Weights of a small transformer language model.
Size: 8 layers, width 256, MLP 768 GELU, 9.46M parameters.
Architecture: biases, attention and MLP in parallel.
Training: a variant of Adam for these matrices, 133M tokens, 4053 steps.
MLP neurons of a small language model. Each row is named by its layer, matrix (up: input weights) and neuron, and shows model dimensions 128-255. Each number is 128 + 32 x the weight over its row's rms, rounded and kept within 0 to 255. Numbers have three digits each.
A block is one neuron, or neurons of one layer that tend to fire together. After each block is what it responds to, as a language model described it from the Wikipedia text at the highest values.

L5.up26:146108126176127164145109083101194127124091131118123110135113131127177118136101125170092060149140147163188119135145087102092074102096085151192142149093135105147092138119082087139122105211131133075117076133088162124113112074142143101160101162125119080126163151056172141123116140110055098076035115123115124102187090132191117080125171169099075102174124157096098149151143112105170074143101
L5.up50:171132161073082102144117129123161116116111117142132123191098134055136171138128167126105123161100123084158097097105169062096169093100147169101115175161127117104047151106094113128159120138134069139157143119090113144152118078110104158098135141184150116147136153126073151095041119141058199128096061094122114118164142192132146136099134149116127128132142126087010114124103125140175147097114
L5.up94:117148147092157145150139200148176159144077086179119173162122126086110105103162107092115149121117095100157149127108109120124133140112172105159057128136099078156115105096078129104123164182064126121119163192123121130047147144133143083085122126113114172111142111113150128087143112132096183144123116108140130119143120100170078120111119104107130086134098109119117109157104137128109140154104
L5.up132:132140123129158137092190144218088123154104091101114132110171107156133084185160129132096177142079131067146165109110094119092169126120159101135116135064161150102114112102184103102160094107133124140230082136065089094133108112136156086225157170118178140118137155095125108159163133146142087138104128079176162073198093107151171088148129104121138107096091132083136057140121100108109124127157
L5.up153:108119157142103147155159124102120107116100071147121160189117145196100097135098116123056099139094178194119141153206124094072150106130091053189123093124139103191082101083138152123124147172146111158208100136128140095106085162110089148087128097091130134120137119141122182079121105077098173131092082095152110129181145084091107132153166137101111168125107114077144150095099125179118095117125
L5.up161:164138140076123115104147124158068117090165103161122139175145095048111107190134100129137085151129147122037062161116122137110110148148165137143164105110194091097106163079142144108139108144032129134081102110079215134153152116160135192111122093099152103130128130064135117103075134115142158078098106116123088135103081151125150122069104155144162126140151156164162161122090140081144076189144
L5.up246:109098146147130166093094123095128066080138183130092102165140147133081056119082102226172117152157115078146161122106141069135155114054085104101125175138140084172158133121159147085145109089139130114129105164110166130139128123057073124167135121148128175136073133113144163101122118122097121132098122122154099107164137139156182082154140130083103183110141091026133113106124097085123091133136
L5.up316:140142159125118129118164121078155167136130111149163122172133110187107089149133086111164101110133176076134169096110108187134167162103173102114140169116130185150069193096126098071115151125132128147121140074104140146124169117159102082093111103134152157159100086135133144065133042107069126076117076169177139107124115101191166154142120123176067192123123104090155081111079095088118165166137
L5.up331:178110156123137119099150103163181097155061141105168113169160141121086141150106134148081139132133191071150163117083120065163100137132107155208107127131138144141135169083146147095138155120154104116132097093127132140107139142169103123083126173052103089134129125097094123109137143129127144150149228122149098134144081145105176050137088098162075108171108066141119067126154094091177135118139
L5.up379:131126144162093126088151118131168089103056068130134123112138170156143089165124107147171137078154140144159181110159097110085125168081107156148110129059126051103107144016146093070201102088129122162145124151103189158121086118176110134119160059130171161125174105114114102091144112119101138129070087113110090098175144064122078052113094149112163162153107156096119138157134137157156114147113
L5.up403:124129160183107144098183117132157118177111146086127100192155148139093171092121186057160098146203144075125112111109150137176143112143144091123108153136141143140098167128093095112143093141108145176143079139031134152133106143143129113094106090160127127173110163123169126139160066131136160126123152103149103084164137183210120160122132145169124181102123176100125142203148145128101131150110
L5.up519:130145113154090195133198117123159088116122090158119117144097146159124126147158110140125115118061162083090129145121169128154083089105082112147144153130138105107171081151123116107161127154178163131116071141113096151171118117129094149137201157105112106120191170085096129109104117119121187083087126146159124101171199148153168098071186144120081158133124145121154136168150111127148154147156
L5.up526:148135176155123151088138140184158150133108135082173117127129087075100099146056039131091129156149148100153181104101141158103158120094178064111102089086182120163101124058170155186084120145200097192129159153139126142138114123134107188163126204088093119081143109149155109100116133124106164108118172113150130126180133150134135062125127072119083089202155133130174133152089132133142133128167
L5.up586:196105184162082143119207120064124138087170124156155130196103204136124075154115087174145138109119140177134126076142108154187133120096093088101094131088113120103106075065099159111106099139116115145099086135175156105076107114172171122102185135126119093137174160125074103109101211110126199136048132134162163095151100156105086089078098175144137161092087125133167111117033105131137108120146
L5.up638:139137164134055153132141161131116101132136150048087120149071093144174157136093128113129134101152120080125143192106175122124129116101144107163102142157096154101123184121118107186110063148052088135131124195161108155136165138090134112122126123111179117174168152083131171141143091101121190146119122150142144093230177142198133040129080107101126204089106147114155127193105108120073119173174
L5.up646:140131163134100123113145104125118170101138115162118178177154074073145158153112127128151125141175110143146102115086099130184117140109094115167140155089129130112129191078077095093167200102088126146157084123092123149104114089214143167070095127115206111110137097130117144097128098135058120134064123081110139098109091115135104122097135099133148132099099123147144112088054162114151184169140
Description: Comma ending split names. Final word piece plus comma that completes a multi-token proper name, mostly a city before its state or country (Bost-on, Jopp-a, Nelsonvil-le); also surnames, plus a few did-not and don't negations.

L4.up101:105147150186170144116135110148158152099166102094163138141094104132144127111121113143165151107142141118136168113095110127098187173129126084130106137104132160180134093093136142214086132156074073107076120162136100147096224178088112138130160101105141140106116102150118140071128105136111112116106152110098102162117090110160099094158108111100042147098131110115129167102072105104108115149088
Description: Place-name final syllable. Final word piece of a multi-token proper name, usually a place, often its ending vowel fused with a comma, e.g. Ljubljan|a, Venezuel|a, Puerto Ric|o; weaker on person-name pieces like de Boer.

L4.up741:200107177111160124125087114160147135112141164095102142137109198141103110130164149140143086140162170091147130087048122179134104130123131103180137110086094124066126109148144101126075160138100080191081151116107191074117111153114111081141118180103164164169198157097125116166156102163065137118132121119118148108078121165080157141132122113134126098124142115180131096132100114147120188098140
Description: Continuation after capital letters. Fires on the piece right after a lone capital, mostly M (M., Mad-, Many, Miss), plus empty table-cell pipes and newlines after headings.

L3.up246:110100171179084160053199147055071104096068188137084080195163119131167098133090129133089163174091128135123150120118142205122153127142136104110141127159129110118123142103129214145110118060141149122105143088123115108131161092163108152153159200099151107167114131131135111103107129081147109093098181121105120111192156160112091102068073180145149119187128108065107087100122104081106154101123
L3.up359:136133115168136121118131102191111079049165129103184128121170128114163114148160175142171073175103159154191143101139110133184108104181122140093092119147150135118166147110212136153139180126163049135137127096134098130095105162125055109210135149140142146196133144132131100095161146108161166156110143078153155153135149097150100035149075115133119081142167174155127105107152104121108132178092
L3.up451:140092166148107156113152133090147086119108163083174131161061151072111148113146166161177105090146094164141151074144141140114213089086147047162114146160146134110144123102145128099161096133164088151162053134088158159109151147102181072120117134144181138100163181101154143095171096050082124117125185137085125097189124125096112086127141152160166185126116174131085181130129118145124195170148
L3.up530:143107133149121148100121095134092127093181130073087076147195133204066096140170118124136068154128075088116128108082097127124090106097132156156082168146118105136110130087025085115139089130176135165174116123063077108145142108123136132168127166090196130154162096145192140147072123106121080157131121096132107066150123126118131142144083119136122165107139178141114129071078129162084135116082
Description: Commas ending list items. Commas, often fused with the end of a word or number, closing an item in a list or clause: 26p, 23,600, horses, races.

L3.up66:126202131158087109098146104181129137087137138128191113088128139159183097145157117109117137140156200115135089166122170157116150089160110163149120108187123057173100151106143164137138131146091173118142140153051194128042191123157064093167064082150133157133137147062128124163127082095150148086122111124111161100175128158146139167095104168083137088105154124089098118150194106160118106169143
L3.up247:124166125168108126099157148068120098129132152133112144115099116110110122074206114131122108138127118078178147082120169168083107141108200093114100175091206097134106129091132147100112152117122114120153069168062125102128118139140121145134150147130110195120120131094165163205132138122175112093135130143120093086122102169120109123156130129138127120206111090137119114205104144138126178172098
L3.up361:124155105122105128117152095160180131142171170115172146178125137097151143121155121122142095147132213116167164173110140120105144160139174101074182117119111197119095102098119090136148109178148122095108062127171112118133125132143135115145124127111096156104106113124112167118083074098104107097185135141133103125154127095108173125115180143109091118128138174145102101126149116120162148154112
L3.up760:123141158142154080105162111126104131149103131120117166143140122155160102076134167167136112116119196167136124135117169120091123113100125132155163148072113144176060147123177127109126101143095067099139095133051196110108079114144075165124135219207121101168141092101171125158092125129194069121138129107164174102203167157119116112144080111124110134176162127087145163150100106128152106135136
Description: Mid-name fragments and initials. Word pieces or middle initials inside multi-part proper names, before the final part is complete: Cre|we Alexandra, Joseph H. Lewis, D.C. United.

L5.up74:110098175070145102135146157085131115142119128120168082132129091133112158095159170138112161165134164127136125069137139056159126083144138121148111085130173095139108094104058117125190143152115140157120123162175114092082141099160153131129153093146194157094151082117143199082142114101106168131117096154129124105077099186163128121152181152171139134160142124101087131158141134076146163093101
L5.up103:159069148139060092089147188090175097087150139166125158150135097070107094151179106143145159138159116158148075171112108127132138130157146099101117118145148144106119144098171137133144059134119096116099096165113198081098103166173134198154105105127131118105073056137141120113063175129126136085128108174184094078131091091177151196189091092103151104116155154135129125118107130097193104140111
L5.up114:061145127142143142147110104134128086160022100149121157124195091064128136143168112113119101190077148098151130149106121169122147103124144087111108137106107067135140108096149118157150075118122135094143110152098077163120139161087139118113132130127120138112108137064139150109083153131138124125173146158117063090101097100218070130123118183141096119147109186102142138071089129137151145150151
L5.up117:185123124155174060116150189051151096067147179146158084159059074101160144082138149082141124092090147163090090145107141121160144090147156122158103205200029090140093112126118098116148133113158130156132133118111129142136108091121140093120185178084077114101105103123099079152084154141102146102170167144094180147114156121181092145116078144122115129157170081112111190167102165150113146133134
L5.up134:094108124111084117128132206109129139178175139092138176130143124104155114154143122122136138138086124080154163109090086137160146095107162124156179127125156139123088153080100136152134171068176102128184133206105164102074151062115127120107111083181109195095109114103112115118149141171157122122126095127145112139145129158173147169063111094115109114098122136215113125139140046166207104163091
L5.up163:139084110120126106115123147071131161090120145101090091152160163135142135098201073094097146118149154150158099170107117142078092079120156100108103130119113099095135147111156133130089136121118132141141163190136203151172134131111071166090090133055051078121128167222122091125078126124125116123092136144158091158110113131154134177140112173149095158094118131135142141123139105110175166135100
L5.up186:174158160114188116076118189131179178105098133122144145116149148119123101148092147113168129134114103087110158143097134148160107063099154077103143192163129089114088108107136088146193113169081123154146119157105134172089125116126098121124167106099099112119123180111132135172088120150083168138105080113066124129176115155180132165102196125165115120147121204124153080171103151138225152139102
L5.up239:148109146131095092096164163140138119109088110114098164157129126115136047148131119106125102111109168163125178148130157121115161129100130141124142054071084181130101131164156153101039118120105187157070147176106175122122145108172107144126114166116121133112113049060160113159103123198079143097167088165136049093166176150135084113127126126134125162121139190103137079124141105148199123098111
L5.up258:126095130109087100082147168136134096091135135149112132115112116073126082134192161141131114127155190116133152162144151118135149148095095173054134120131087118149121099114133165160113085111107147139145143110154111183115160152140093152215164138080116135108143076137157066131115124075152130110096092091160105144129149125120106154148097153080113168138151097075156133062146216126136116145119
L5.up287:090114039130152123178110119160099156068145146169159147113171134088094141065113115129130103114159170112201120149129176127139128060091087134141120148148110076084134161092102114144118128155126129136149127105062103138114081113096167118106115173103088107100103113063151170171142167151120146085125118193078098145069121159105077158107117166128101116103190140161120135065118095162153116089166
L5.up427:189107155075115093131141106127110082133096117149154109120149140050130113029094137177106136166137097131152123124129183162093077104100177110140156126078064070077069159110081134122139157112105125164112133109120123123122153113128058120127128129134108252120127103093159094117097150112111114154101105174158133161084113127140127105115118060107131176158150210129173164136143114143112158126146
L5.up627:174122175113163070128130130129146099157139153102154082105095127083064070103175158078138127157125156132188092162136167111130136052124147135108148162158164109156099127087189146161160137086108062167106153164092130121149149153163086212117119113140124130105140126135119138123107131127125138100089130166113156159127117138126170182048177121153071186103181219177153069087174128093195179123143
L5.up654:152140115118143119090113163133083170145105144118121175089121130139141126099191153169106111101117106189148102125132142128079095109117173137132139157155107158130169153100139151128123156144060078104213141173097092082142143085121143100121113167130180203132085112087146129102112152162150103076124132132139126099137048141187102141129209083118125186113066152132125182092162107095123103122142
L5.up725:142112160079109159158169179094100135133156089116171100101150188081132138102139142111093094155152132128144152093147102143124131115165144134091102176160131094134060147138163115136165134133072137176111123111073124144097129063161166085119138104108139184119101103107083107119070112145101153133118110185178103128145128112108170154072081101088081184144093112097126121145115102124155120107093
L5.up742:200049095120157108065177170115131112111098110139083112148124085098155159086166161117112103074116102122127085106082135082175138109160158131123143157113109129146141084139172183167152204182133133180133077124130151082082146150107182146178167099175150182122186131118119139095137094143127146144139130178077133148159087175099179159118091184127127134108121101100156189117084098097105179136115
L5.up755:104085131097127086104087153130114077160000119115127140163102030168148139141123131160076092091071145104107117099102206163158098080112183138069061103116136123167124137094125143146152117165127142199110148106129148137112150102141151080091143089125152169098144167193118118123075134157181126076109094122126194146156176165093083079107099128152122145092103146146139118155088121087145119122111
Description: Proper-name final pieces. Word-final subword pieces that complete multi-token proper nouns, mostly nationality or place adjectives (Macedon-ian, Kore-an, Brazil-ian) plus surnames and places (Caes-ar, Ciss-é, Montég-ut).

L4.up340:090150109092078134132122162085115103147119123166127072115154159103120082171065100127132165080109104094188094091169139108040097110130132120131097101114040149125122147165153126164125131129186143186063169088100112096139108064087066120155121111125147154152116108074137099121150180132120150138104192103213140151111145153165228099124151118138114128123143109168139075071100135147131202168111
Description: Mid-word syllable fragments. Fires on short inner word pieces after a first fragment, especially "as" in c-as-es, c-as-ualties, inv-as-ion, plus n-ar-row, l-ig-ament.

L3.up238:102141145131164095143104067095082119070083136096104149192068133141100135131165149123154099120113161083134160150084141120185155116147137084157138172184119126176092123088180158141092138076158144152121167107123171139126129089083105044110102129103171102121104096141142136169123083117096064102160144093093137146116125149123132144113112139128093119135208172045155133115146117152169122154056
L3.up354:108146145183099156100141158115135127090117068167129103112155102160129103151163155093181088124167122107153113141103093148118143103119159126143085163121166084134111111066171151151113098066131141149134132126157133099084128134098113146145109082137151190105090103115090171133166138158087082134059108099165114110144104106112093138200144166129072091141132059061164156091068118133113154120091
L3.up488:194193170151165094134159092138069152145166138178093130152111095127136107092167127141139147142122107096136128115145152133171104131150131097116096145107136166149141128139136101156115147127103148187158151161114109153106118163136101131098100123146179202128070138085127200149156115139115118095155096126135145138123155136151138153065109122197114145152113126095105100160103168116143163158124
L3.up546:082108157174135157106119148139137094126123142133094111088134111105148165107125152125106149107144163143187165138111194149134144056138150133152109136104101106170151118134133119076145149167135112187096165091148085152136099119076124095123074075215133149133073102066126162102107158124143143137139148157187111132103131111211106094177126097194127179133160155092178129161077144094138112151113
Description: Proper-name final pieces. The last word piece that completes a place or nation name, mostly the -ian of demonyms (Ecuador-ian, Brazil-ian, Croat-ian), plus possessive apostrophes after names (Congress', Netherlands').

L4.up392:140178099148135071156208150107144123074178214150105118163142133087111158169179148145125117120121168118125095130071141109076170139156110119117156158160134141114158091088118111134122134156092162099108185084068120146128093090171114128173084146049172142047101142144186197173136178154124111133125151109134163103113149188158121125139132162139073142205186103147129142088098121091180156119142
Description: Mid-word subword fragments. Word-piece tokens inside split words, mainly in financial, sports and biography text: deb in debt/debate, -ian in Brazilian/Sebastian, brigad-ier, rehab-ilit-ation.

L5.up0:109143188152127136098160112142077128144122151132119077147142114154112170115111173100079107096111198154158125124134116136133061113120127114176142131104094155097150081092165156165095165127149102075134165108141104097180084102169135109160102157105194132103106109157126097073155148143147143158151105094114081067228084097146128143142097127145144118164163145100112114148105123150114142122141
L5.up52:124095096097124138084104195168166088126088141145162088137084077149136142144084100163141074052149141099098163153146070110181138123133103146175131108139179143129125152107139083128171162115110156121141144094129075138140136129140117133142096157079187077163112116105116119129126084123155171125138190137121135116137108182124093029198080151132112078133136175159095127202100084114050133097124
L5.up173:090100127152168129083205167075157085124165143215104136131144102111142096106143112123125124044081089067177107098081164088131114123170124145141145130129138155145102155144173144126131126078147100194105164113083146064124100125106169134150120132095185131225179183125154102181130112170140105134091154118127153214113145136138112133191067120189109074137159166117153192147128108198159161136118
L5.up181:076151162128101114134145152124076143111116177167054088152185116163110169066101135108124127119113133095098106125135136094153125129082098119133134126107148112086152092082164174118139117145144143116124090083143078066179138085145154140109087222052109188178171159096080119117155109066119132085159164178181143129101119131124144129134175110191163128148123041135094120198125071154120147137101
L5.up192:167148127060134110151099118105121121095103156138076125094170095120133156101121168127144086097096089124138205149078150152121118061075147158123073205152116163146150139153180114155185178125145204139175180145197167165174082157098068111165111144070105213134125169085133162092147143155152136130120133123168120101103115133110212104172146135191092105143132189121142164177150129108134172118134
L5.up201:086106104097112141043138171112083100154151101138099217177118108128110158158167104151136117132101091119139120157157110088175096133129076113094110131109117146076163180229124170182097150138164148185090107137160132078119100130173135167120086122076167157173152181142123158147131157119096125121117178134114117085169133109139151089085140167137132109122113093113118119130212112065106136165095
L5.up275:160204160129152153035159182104118102172104113116123080129133141130144115138121185157144095103145106144109127099167170107120098107115086135101116156073031131101164139179141129158106104183150146173135117076052146114097126103134109144128109141130193157222208126151127142135168110063171146129099109093073135140129116180102111109128152113118154183159082107130169116178140097148093150087157
L5.up276:131083149199132123125121106070128164129093117158074096049112108147136179101165126157079123100055155158174101148058148144190071175111110124104122112093097127193127080126149117119132172171154123188138132123119125121087150183157130127134086139140130224145134147096155122134154093119121160130162128099163145143108117159204111059170126120131098071127142133117115124158105149051107127139123
L5.up300:165136094130131170112110152169110175134155121103080093091156051100116103141107054140123154068164169065154115068134165095105127120064135067155135167130135139124182162121146132129145104112129110156080104126150142129168124118163148119183139097101127124139146144150107090137141141131166136145162172066135138087095111126158161056144135110075083109082145128161119105143097113155132152143080
L5.up301:123098131149119133075125161141135120097127131149120175122185148128146123118132153184183115121138106127068092118138153096125151150147087141119109096112104145126161123112148144130165155158152088146176104116118129101112150145152106082155129200083094133107082089135164085085136100147120203117106136072132149099109207101088085092204121167137082084164133050078078160209080100118136087148132
L5.up309:111175062117149102093156149089119100137143146147102096122166104193114179147166132138097153107125134066180108071159114104120125108060130101147106238141105167158159086102099107169175098139149133117105119141095091097124114138157149124101148165114171089106155048107129130108149096148152151117160110126103082166072144108149090061123085183137122088102173099119097092113140170110117081153130
L5.up310:116139119087161145100136126112080140144198201078083130138125100097123166085108130104172104125123088082148117165158127139169070077127113160136144098172118168145168090119141175106184157120178152100121096177102105099126105179144152076174138154097188131190147173096137101112103077121113192109087141141138148170105131157192122109175097146149109117179167099108088138129175155161073096147116
L5.up370:162173116129110173115080068149096121127138135146143127149104128122094107129130199149135116128084065107172121070163138094150154120108077131092146174060116051165116066109143112133238126086158100140110095162143152114158144117138098159140139179131122192137152103156197127109138095043171211142115160163172130172143147141111173072151088098163122125193130104137058099165180143090159143110157
L5.up386:078171102178148113092081158086069121183119125121119060154191068136120120155143163115125101086141109088119158064070179150141145126088093195180180178140110104136097092071104180149168152124144131107127132104102079108098113142102116142129134104113146131153113184124131157121123173108105117095155161141108172139058108164103127156124134098164093117107115108105122133146103075075129125095073
L5.up455:146143112089115147078121074098085135120165170106098097151138098099163118081161168166087075119160122057124205098142151129111101088092126119116108140102117108177135118132140140152076172141180160063118118155144129138070113139127152103147112146089140099121152140119138119174159126088142144084137146138114148155104114148124139150078157133171148128127112157139121182127189115082134093098161
L5.up470:050108095146183153129161144154141134160123123118101077107141137122080128125125115080084164132106152132128155059073134116141090165112134108160115177115162193086094153152124159108099134079099119123149081129104134097188123152113099066125087157178171106130148137180133120139117111125139151143156141117170133205096132107119104069131159135163094107131089144080159141153143075098160121155108
Description: Mid-word fragments. Short middle pieces of words split into several tokens, right after an opening chunk, as in ass-a-ult, rel-u-ctant, con-v-oys, def-ic-it.

L5.up44:156098110139155197109150135169162081072139113105124085124161104085151153169232120089089109093141114152127068104120070096090186118118076157173119147097159090132066105110112102141110154147051108123142132134047194108110139143159082142123145113104118106131158096059119101127139107121198091101135190119112113098160183167125091089065139113138115118143134160112121150098105101136112130153066
L5.up125:181130115141133127128146071144114106182118153158167110106147135116117032128141141136117122112126131125151105140086125098077177130115134073136121183099080117118085151095088155098099092168090042128160126145140111174100155207152167146136131189145114116136148123113128136154129092050115107022155091080123093088151102138109035095108179099147068117144154137049196174111150155134138129086143
L5.up187:143150139156144159169167123128145147100108137083092147110179126156103110120137093170073179160122063155124183168235188076108104114178095116144124162126163106102155118116114119134097124148104138113162063109118162121090156105158100141132119111147153094177124072120120181104108137150156169092001151124140160109127123115110115139116149166112136153152197153088163100105130133124170084144092
L5.up230:110182140154149159128232153091120137107103128110142170138127101153118060072183124168179178094062165136159128134150123164128110131057155147168132135081180133153115077114093119172091145120144178064150159117156144084064176141160109172135145115069161116133104113101147164151136125109080104138115173123158112121166180120137134125116142139128069133098167139100133164164083154164122099095095
L5.up406:170116147075083094146107182126064118125164112164136177165166107103165118110194102201139145125131170101127161084111114132112098140095172133154090127174133123202108088123133110088141140104087111122139109119135196102096133132168029150144113117076151177150134140168188115191098100152138109099043113163108112103139119147113112098175132113136133099145146133162129195165133166188161138118156
L5.up447:149129212105075147108169141105123100192116114093116098165102139095124090112164109190182084089100123080171141112101161131124147135113104101128068121093181132183131109071186093173170139173133122122159130153139094117044155150142154186139101153085111117153121177116107131087137117080077117069143120130093147140091132147099146148137095125136181084143103099124166176179121141135100107129139
L5.up459:080143134120134169150125074128052150165076155114135141081101137141078146162189178142098148120082130102121144116146111125159104122151108095132114103170161116121151149146167110160136100188085109178096141133130113080077124142121160133130129155134148138163156095171098141173095065112113125078117134138112157126108073075130127101134099188108151146165176131101166147155120112168145169105070
L5.up479:156086113152145153136187150090149131063153134106163164156111195130126180057123153081052078133165138143098110113127142128148113107134123083196085149121128152128095136112155136151132054133129168137157189105055106173074101134120128105080109145075132137213128113152179132161148120112127167070143073146115128109139097254126134157114127141140079227162110173138145150168107135126180192130157
L5.up481:065178217135165152134138108128117147129160120123118110140093173138148113119130147141156155071113195173118112156046147097133148136136087110137094163110151151136178134101115124117115080214159092136085161147111133145120147116167130135183107134089164111134122127093123115104121094119120178160124067051113125100095100127127104120154143105119149087208144154104144081165113184197066174103091
L5.up569:131120153113115160174132122059162118103123165143139155135114092109087156129178133125119041099159127084162137146086151145089088107178129174102127104152130124123162121105164130161111112131071108097151116186159074073093151134126073133160059132152131111134143123109172079153180145058133168116093110180106123110124149162120131130137204078165093105137081161124091045122095122098152160177172
L5.up596:090120154153114153061158141127133155168095130137157167120074129141149099058151101165109103143130222173092145167054152107143139136160083111159122158136107142174161118118168165135113123150154114102144147152078095169133107156117142145170079178099135103119089077178112155109133080108178171043125132157123133148166070193165068140116161139056124082132130188076142121180128087144100136115099
L5.up642:135124122155109159101114134070112078128065130101067122136136113099118155133128128132127139137180092128157135110082144133124125107167142091240128149107120106203168131163105146083108074084143111115103184098086193146086179100136103147143062105139089139139159162133171129110137157121127112151087091049091077148079169115187112109114132170143068169116071117100087094119085106087137176104092
L5.up685:080146121123133070132115158145131174098108073132128090146128175149115040098125176144088061105137179059156192165108130137146165098053191152131156179118123084158111132046135137132081060139111033181127135101169096192081171125121127158176122087124065096166083123101200161100115121119120140109100087086143103143148109154156116133092138129117188104142123098164151152127118067173187145138072
L5.up704:179131221150097136163167121086135118125132179125140157108146132150064147141168130148123134115105046163154148102114126119116081121117135089104149115084069089159101069070124125151154096152117164134126104124152196126121173140157142151186104145170121141162105174169087099100135150083090125074077142156122139114159099142131134133124156166154112160193118177057124127094114152077140156111078
L5.up721:142130138156134124095191136132074064106086078065184122147130134179159151133137152157152102133152107163124132153168117118135093163124177166134119202106170080134123128164146134130106060165066189105100076133065175149068183100122086137099148090098118199136139099114133149125136170155173107044127149084142067131183117119100100137126123140116115155201124180148154117099114154167135129095178
L5.up766:180107168165140139147143084082181123083129177139162108103086118103121140124201155159105109092094088068093192086141170127144129122150147129148084138080148127166143150102128139093056060115139133067074149118137116095102134112084088114138104115143103194115175063161120113118118142116111124122062091095178141138156065132129118134160140191128102177116179155163177112112164105114159147136078
Description: Mid-name initials and fragments. Tokens inside multi-part names, especially middle initials like C., A., R. between first name and surname, plus name-internal pieces such as d', De, Mc.

L3.up486:134095145108154129129091152133122118108126181131103079141138111125171176172179108168121134119171166087130115113101128106134138059103208116130144117138100078240116131131161099128173141139171149176116111153060107097115095105138173154131123167124078154143169134193128121135063146118165166132148090076140050154114062097206058123145059101156127121127125176150120073181139121148112144122097
L3.up508:172133085180104118146136137116100122085149160109132109159128120147131157116134141132096146112157138139153109100123188067161144087099149156110129150025136065091071120134162118110163173131135110079130129134118083148130145144090096092170086098144154143165173121104115144102165186115177134098104116110121117152126132127110090154141139192123082074091142183088159175121142161168104124085079
L3.up683:123137152096182149131132170155126109135175110123041151096187101105100109096144115155164183076133169058165154096158088121163126127133125133077122112169135099144121121112177115143138153129026129117131136089096142125132116113124185083136137151124103154071130170103159064099125127125141145171140137124116125167138192106123129107145055175128089160109094160111125110140178112127153219104089
L3.up722:146083101148150142149194110134159086096132028114089090163099131124114097096135174179128134096125142060152146075170108154117103125099130138133121106175033131102112133121101130100169110141161122091091125133066097103102105097156099155151093080129107167143153148128109102150109142177172196127108130123146106160134104094183104120134043122161139151163094177105088150145095129115090135087073
Description: Mid-word subword pieces. Short fragments in the middle of a word split into several tokens, such as un in opport-un-ity and Comm-un-ist, ass in ass-ass-ination, ic in commun-ic-ate.